Weights of a small transformer language model: width 160.
MLP neurons of a small language model. Each row is named by its layer, matrix (up: input weights; down: output weights) and neuron, and shows model dimensions 0-159. Each number is 128 + 24 x the weight over its row's rms, rounded and kept within 0 to 255. Numbers have three digits each.
Before each neuron's rows, "fires before" lists the tokens most often just after its 100 highest values on Wikipedia text that the model never trained on. A number after a token or word is its count.

fires before: "k " 16, "tion " 11, "tion" 7, "th " 7, "k" 7, "ther " 6
L8.up63:136130150135119131130110151139151169113102126125122101107071130168164084097145149118202112132097115129160107145128134126114085149145151164086144083156162115118125135158183138108130122101160075140121134114165128153111122120092087130133085108166105125110138151086129074142101152129117122127136129105092137091132124124138124122124140127124109109153177164121153165116164118156133122088134122114118157158112072109161130151137136123165138135123097105134137125162144150094095142147120132
L8.down63:127121121140125177118128096085107126148111123141095143144102127119160135133105118144125132148102148102100076105093131123132132136087128142168164081113114146151106086163155098176140141156155108086127144099127140134089125132097089139138138105128143154154113143128164107152155191123118093099150124142184110139105122166171102134126110138095086132109135136144101135113121153117160123090132127092144097131116145155107144127169174126189194150157110117120122124127128125121121113141130107

fires before: "ed " 18, "e" 10, "es " 9, "ing " 8, "al " 7, "st" 4
L9.up152:146130091162144163083138128108151141097146175150132139124101139144115154118068172116137116085102125081119170093153117129111110160121126082150096157125136149109113120108138112146119138130192127127113153124112124119131141173100147113150150164084126139091151143147078116136136157148125083176167117111149111129100155073101129125122125118118177172125116122160108127107117145146074135120114134111118118135118145144121103165158142128147129127126133121120133094124087104147143109179094136
L9.down152:122100118156120145102128118173125088131141145111152151114155163141076105123171151170139104090096116116140120141119104160127154103128155122155092099168099103162121131181131110129124107150112157114161137150129129121160116117103140140118106115090176106125102161175104143135121135150109137158125143103086119136098160070160123139126194142101152156146132166142133114124098120131182148106119133110140108132103140110069128128096134118076137127093134102124101123152120136137115146167141104

fires before: "u" 15, "ot" 11, "qu" 8, "is" 6, "o" 6, "v" 5
L5.up125:144187101165134149128134135154135092149149128163108129131147145127118074126105121129126128136074139112155139083134102137091115145098141116129092132150118090152118103100098133132125141124136181150135152114138135148122116103110143107156118139093121100196113137164089142118154101144129132155112151125121091159115118111152116130080124164146166179179113103128123122146120083158129096149144119121115076120133135092154116121108092124159175163138107112095153108146140154140128185117110132
L5.down125:080112147134089088148106118137134080169181137140154113132140147135151124132109123134087138141138098149200137108130103118111122126125128173162158103135130128143079127127140108126121112095106087122175131134125161158156120113136121114173151143141099124129141170188132132122129119132089087108126135108122104133122118126105078148151119124122139113155092158092112083125154094110157166086117137146113147158101182129135131116103139131143117129113140124167173133125112105152084163121093144

fires before: "| " 50, "med" 10
L6.up133:165157121147143121158138091144130090159147126137150132139154134095126122180108113081172149129085152154121183161153147135090163159133113132150119134123145135114137125142116132157154150133137107139112113144088080129087128112100103153182159137087123110176146120102076070154156136141129137098132147150124117117139089099125144138129122124113081102123160112123092146117115097123126087125147139091137115145173117162120091103123136149081129112122140113100121110165145119155095110146147137
L6.down133:164143113169090153127117130107153131137111127092130101127088091053135116167152083160127169130072096124126117159130121118089129122119123123125145081120127171118143158145119130089145072110117126127169153151116130110106135132111112138131108122164103072097132123162154151108119106105121087148113099146110134126126126136121092168139190127131146108152146106154147120143176138146168123122142095142137118086110135170109156138119153160131102123121115147166155150128120117121141121123159164

fires before: "s " 19, " " 14, "s" 10, "al " 8, "N " 6
L9.up78:161131154103083181113155105132154143142153145094120127119062114086120126139130137134152139123112141150127149107125152156108121155104121164099127112124122099138138112128136168142097097129128077112086101115155128126147101180137137117072171108162168166154129120156131154170133135137114143161081132123145176180129117117124167106146126115120127124146093118110172170131114068133118118118092156105124118149134109149127101150127123105106117129140101124151138088136120134146104112117075151
L9.down78:182123124127104123136160158076145136134124133162168146134149106140156132107127111089073152133109141106163101143110138114141121162117125147123128143114098132118120229156112138150116152134131111132119123122125128131108143146115159104085136142121117153152136119109103126191145136162076146129104145075144101122134184128120118125145121147153103125083123119168130131129087144122124109108127162140119173113090123100150116108108070144120116094127141137138132165137136097115111107073157122

fires before: "2" 22, "T" 10, "L" 10, "Rep" 8, "Li" 7, "M" 5
L2.up602:092153127120129145150159130148150151105169144077139144118143183121130110139130148137106114138165114173098092158104126145140132142136118127108134104157155075103082132149098125123079106127144140088185139132126116141143095123125119115142089173141114130120133111142156115139110075099128141132139093131140103168152108168183108159081145132144117136147122087107188098106122146098123107134103148155098138111121112171118155104129153151121115149112142171150104101132094168142134125112123143
L2.down602:152096128151130137122113170148141118117174172161147116123137089100160129122111151117136100145135118144119133145179122166145149099107137137127151074083108098110127154111109106158118139082129114167154105155162153092109130132127122100164151180136174088070101112126134123148106094128153132145093109107138150116181145148149133132098148148153118097124119113191149120104102115131128156122094108159149134122135110086111107119121120135181122140148136119128107094087120135114096155108104141

fires before: "of " 74, "and " 4
L6.up113:118134155148161106102086141102117162114134117105135113114117111084111058139097137116146134139129130166132116133081131129143141176107111159150125104189158142141107113110106142165098135136145073108107132149125177110124099147162146169152153111070126098132136120146098138140173120093148160134105125090110122130126118135156122136153154147142100151108150082129132149152148142183107121128162146103111116179136112092144109155152130094116168127162131123107106129118162117094126148118117118
L6.down113:144098127117132172138134156160144072136154090126102115083118142159114117139144163116098125100105142107144150129128145192117116101158094121128116129137065147109103136119111160160118137132102094144146120128129129140134183145114150081157101154088152125101109110114144086072104128147105109174125103153120121114071128133129138126147143170129083121172138178131152150114128147139135155128106125123078138120152156119090133084118167137146114120167130163115110138131136125125143119106145148

fires before: "| " 15, "er " 10, "i" 10, "re " 5, "Par" 5, "ed " 5
L8.up178:133134145100156128125113125137152164089099111145148167104138179065143121108142172150197148135143121129107114124156112090057165154098121168159108114116149134131131139084112124114147109145119114151163093146121141108167166110112119129120125119103120110100142160134136129116163120134114090092147115127114143144149096123128121153151151118129130144108174104126115079092154125109125110141168120131130098128116100108104132090156137135159140157151141074143133107154183098111144129153105149
L8.down178:099132125121125155160094140150138151129094133099128071091169100138135124145177127143104113138120158135123136137117090149138141128134091136122131088147098168132106152135185099095157138118124115142119116118091092107118140098106113131167144123168165141145108153133125141141111137105130116174079184121110148109127066112140126132136126099117163124101121111137106118107096144177105137125132141132140166103160157120205104120117097190095158126136132137126132106098127141115097127121160121

fires before: "the " 24, "er " 16, "ed " 6, "ul" 4, "al " 4
L2.up643:126108118140099093118140111149148167118124138129108134137123152119147098123141187087074160130105089125147126140137141164173124104096112114133129144163124129118132118114126107137155139120158140099129117136132116109124146125132108092157168093143087094117132158099125149126089178146110115143090140109120162104065162169123083113100117164090160115127161130155150112074156165148122142189145111089168145116119139088124143133128124141128081133095119135157124140100134157122101153124110150
L2.down643:106132104160126100096165121145138163133148086100114099093139135129148157138123099129115058084102161165110104137096148111104111138081197136142124145185081141148131145137153132132118104137160172146117156128151136123123147101123154163118133076168115139109156124104117162132086159136069133110066129159106125129093149090146141168146139122124119136134127130110128162141114141150157125172092142125136097144135130113120139127117130108136113123116162099129088114124163129125130128132130104

fires before: "of " 60, "2" 4
L5.up231:140166149158133089148128125132120145130107122123092096106149119111127151116103147102114159116139108110093096129137129191141160128150056176140123129171125133131082117132130130133119115126107101118158141156171088102151122097158122133110131150125131141116101121139090134149140137149157130185128133135139119118145140113145139106126121112101114134136110135158131125164138142086099150100099148118147194126091108164125134098123121149170089140146133093133082122096182102110133068138072116
L5.down231:117060172125149125153119143092118107121154127123154172138130148097156146127113099121164115140091126138166112112151113169147096155127126172138119134165112133141112109119127106091135084156127111120158137099126123100120070085129139135128144140067152124139117134135095127106119123119140123154143125150117117104167124188125130135109172140132109119122061151166159177144132111155152134137114143052105139127122099103143149117127133128081135150130126137157117101148140071146114129148107130

fires before: "ere " 18, "ese " 12, "ey " 10, "en " 7, "000 " 6, "is " 6
L9.up572:131080130119091117146174096191103175178139100119123134112136159104140118122122132122136114178087109159158104127106089134127121148139136126140116092168135119147116183097107133133091114160142079112103144122128126100100134099160109167147163157131130166144119136095121101133143137110090137131130127092098118153132133121100094130106160157126155113111131103082146146121103123138106139102122111144155127119099169113148085127143105145081119144136146149130119197135125151152168138158139127
L9.down572:135128127113142154128143187149115170117104088117120163072143114137128135123147133146137106131135129116150161197094136124086105135128118109168159120151146121082125128126108095133135170138113120177104154120084092109142116099144104118128129102139095134147165113118143113160129132129165101147125135135145162152144148115090158108114091145147159089132151112140097146112159141144121160134084151113135116146115137127109127089119084170092084161095131148101077142152140153155112125103094096

fires before: ", " 15, "ton " 13, "land" 9, "land " 7, "a " 6, "ton" 5
L7.up680:132153130105156098093139122133093142097097078089124110128139119129147103123118122179094158141120163126092111127151120118126172116173132141106100119100152103137099134101137092144151116130121113112117126096160131107110190162104120134139142091153131128142124102125105142168117117124140122121096114122142094120165135125055145162174129163161118135147178120116129146136124104128123131099143182135105112158129142123142135138096155087152148143165137158124143150175128149140120090082132069
L7.down680:093135097130177140179114109126142078196134140120129113128141134163106116111122165074106124113136104140097099108088130099155121120093073123099162169132174142138103111142110138124152129150114098126100078128152104125171133122093147113161125093110143135122137141118114143105102140168150099173149162116135098114105146135142127103151163120108112094095142148120178136119127120103154184141136105127148145102140101144115145127152143152088147136127152147152130138098118110125145107116136175

fires before: "of " 31, "d" 14, "at " 5, "at" 4, "y" 4
L6.up12:131136150159128112130086124171107089099132147142142126106096084103105123138137137106117154139153120109100106150123119127121130180126117119115135141134110142168167131117096105124105178110166102101161146123167138140112126135130164120138110094115166080174127133127113123125109121139110117060100125135106098185133116139129150170147142099100121166157155164147164152142123118185111160110097115131145124120129140192126122109161154132109126142109118070127103124149110066151141127132135145
L6.down12:137112112104126131105126084133133134175151146116114085124120118150140149122155125077113124162110124119089134123122135119165099146131152107105145129096126153100157124101109183119103122135114136134144122132109106108145108128120115099101097124135159070130081126139124089092129151106125175189132110134142187105110106133138124145106180115169147104128051172124111174154149117117106187134119148138129118141137130125097152120152123168136144174148107134139119108147100169135125129135102158

fires before: "of " 45, "in " 8, "and " 4
L5.up548:158106149122137120187097128123181115128104136155161100114164108135110126175162114091120128134131128107105124129092154150096134130110127148155154123105117138118111134108080158130110157137121041158173131119097170129120114145112113117118121125102109131074159138168129166158096121137122133129132141155140099099161134120128116149160113150108161107134144118112108072169164136142127174125109139107170160119116117137115132145180112083097136135137156130110096117113112169107133115105106141
L5.down548:143086149124124121155125147120123093092192104113173134109172114112131129107118141115108126119111164145153115118116119123125145132103115110087126137164082142121108056139134131168149104135138136126135127154134111100164146130104133103154138145156141146156115123131119075109151128130113104156169115123135147171121144113135093099110120140106088138111088124140166151123136149166113118128152103139108075120128110128087114127095128186140132149128091125178132139198125079149116126149138183

fires before: "al " 24, "e" 10, "ec" 8, "al" 7, "u" 6, "| " 4
L6.up475:143137115145127114112170160122137142135145149097133119161178093110110139135141128107148120090134142097128130126138135108121155190124141111144090124104127115166125129195089117123103119123139152151105129155121133139130088154106153155174165130130074121103114160106123138168100136106143127122139154132067142149112100153113141125178130153167126142124108198140126081153110121084109148110137128106120117108094175115112122131146125071081121144127135096120081131106112134160123108147106143
L6.down475:166123147144091140175178175148103086145111168149112120157156102127143158140104133105101105112107137146147115136122101109098176136134123155136140108124128113099169141110120121171108162108133126123099121094158109136101124131135113135111088090114113143134107132110116130144113127191123138106119122136125155134069129100126145151124110093154163146113154160159140139107125138057085114135090071162120139152130169119148113147142104145125084134191115120136116122157147142127136084117122128

fires before: "ten " 13, "fer" 10, "f" 9, "es" 9, "ess" 9, "l " 8
L2.up538:120130101087121121131103126125160142127098128135129144104165105148140111105110116109136148149118091093120095133142159128146087120083111118118163096130148148078141101137126148115137093107160129185111135118128144115153109145126142078135111128178105103109106117157149102131093102119106137166136119116167118159141168115123147190119125181078119152131137118101101102128116090134157086134127169108121158125112135091181161152118156130168146080100118130124156126127163155123145151085146123
L2.down538:129123143099120140152120116129147111111119095125151094101140133146132117155131089128134133071153131122148119092115147142098111118139132133146116151123120156127108145141132132079119142097145150136107161114149100114147123167164121137148152126131111066156154144127118071125087140104110155134105098137155142092128128145115062170131087132134123112134137144141177164106126150128166132133157112201081135035140129119170123132081136111124165111130108109100160150149139131142142149135125140

fires before: "." 40, "is" 9, "″" 8, "u" 6
L8.up749:141166111123115133135147121087148146116176126126141150094126102119114146120124174168124124150196177161130116125053146122109141114141078129136144127113149122142106088147120089136100128176130162135148148127111104111098116114122159121141141123097132132110133122123189120111109128133122135096138088135112148118114084128153084118153152102167150166126175145121164151132123091132078122101080128123122081149134114141106103172113119124135144097096134150165130143148130113159120131085122125
L8.down749:142126110108164153127144059180173116147135081167157133090126125146159150140146143148128157113127124108099124167144133133067121081150126121114120133106176134062104122147111131138126139112083098117115112097118163140177183148150120145111117126126120119135100141144153129117160148152152116139072107123100128159166133127125107174142143106113138128126150168120093096119148110152149138145175114126138116089104131136132081155143119063111114120141121106143130124122103124111123117114130123

fires before: "ew" 18, "m " 9, "ed " 9, "m" 8, "ew " 8, "e " 7
L8.up264:098152119125106139126124120122144147111111121092112111139127118134122138118112153167127110118118099160106117127119157169155094122134146154102136141140127133125113162117119103125121127142165125118188153136086072130127144102115098080124099096098146150134107154115102106132116094051098130126152147121110184180160150157197121130122138141111120151156133139140127146145122137134101102135104134177102098136189123200153105155118143115166141079145115116135099127129101125143103101135124126
L8.down264:127092143130142112124115125151100169121118141130100114133153133074150155134123162091165121111086134132122146134176135113107189160108115141134102140116102121121114131139106126116140144135152166179152098122077122140128129123122159111165155108132161097090113139155106161101128189097145135105133065133078132066134169094165148121120139116092141127130111148144118093111165151130152141115145127112155120119102109141141098107100118142150161143139104140120132181151117140109093103117094147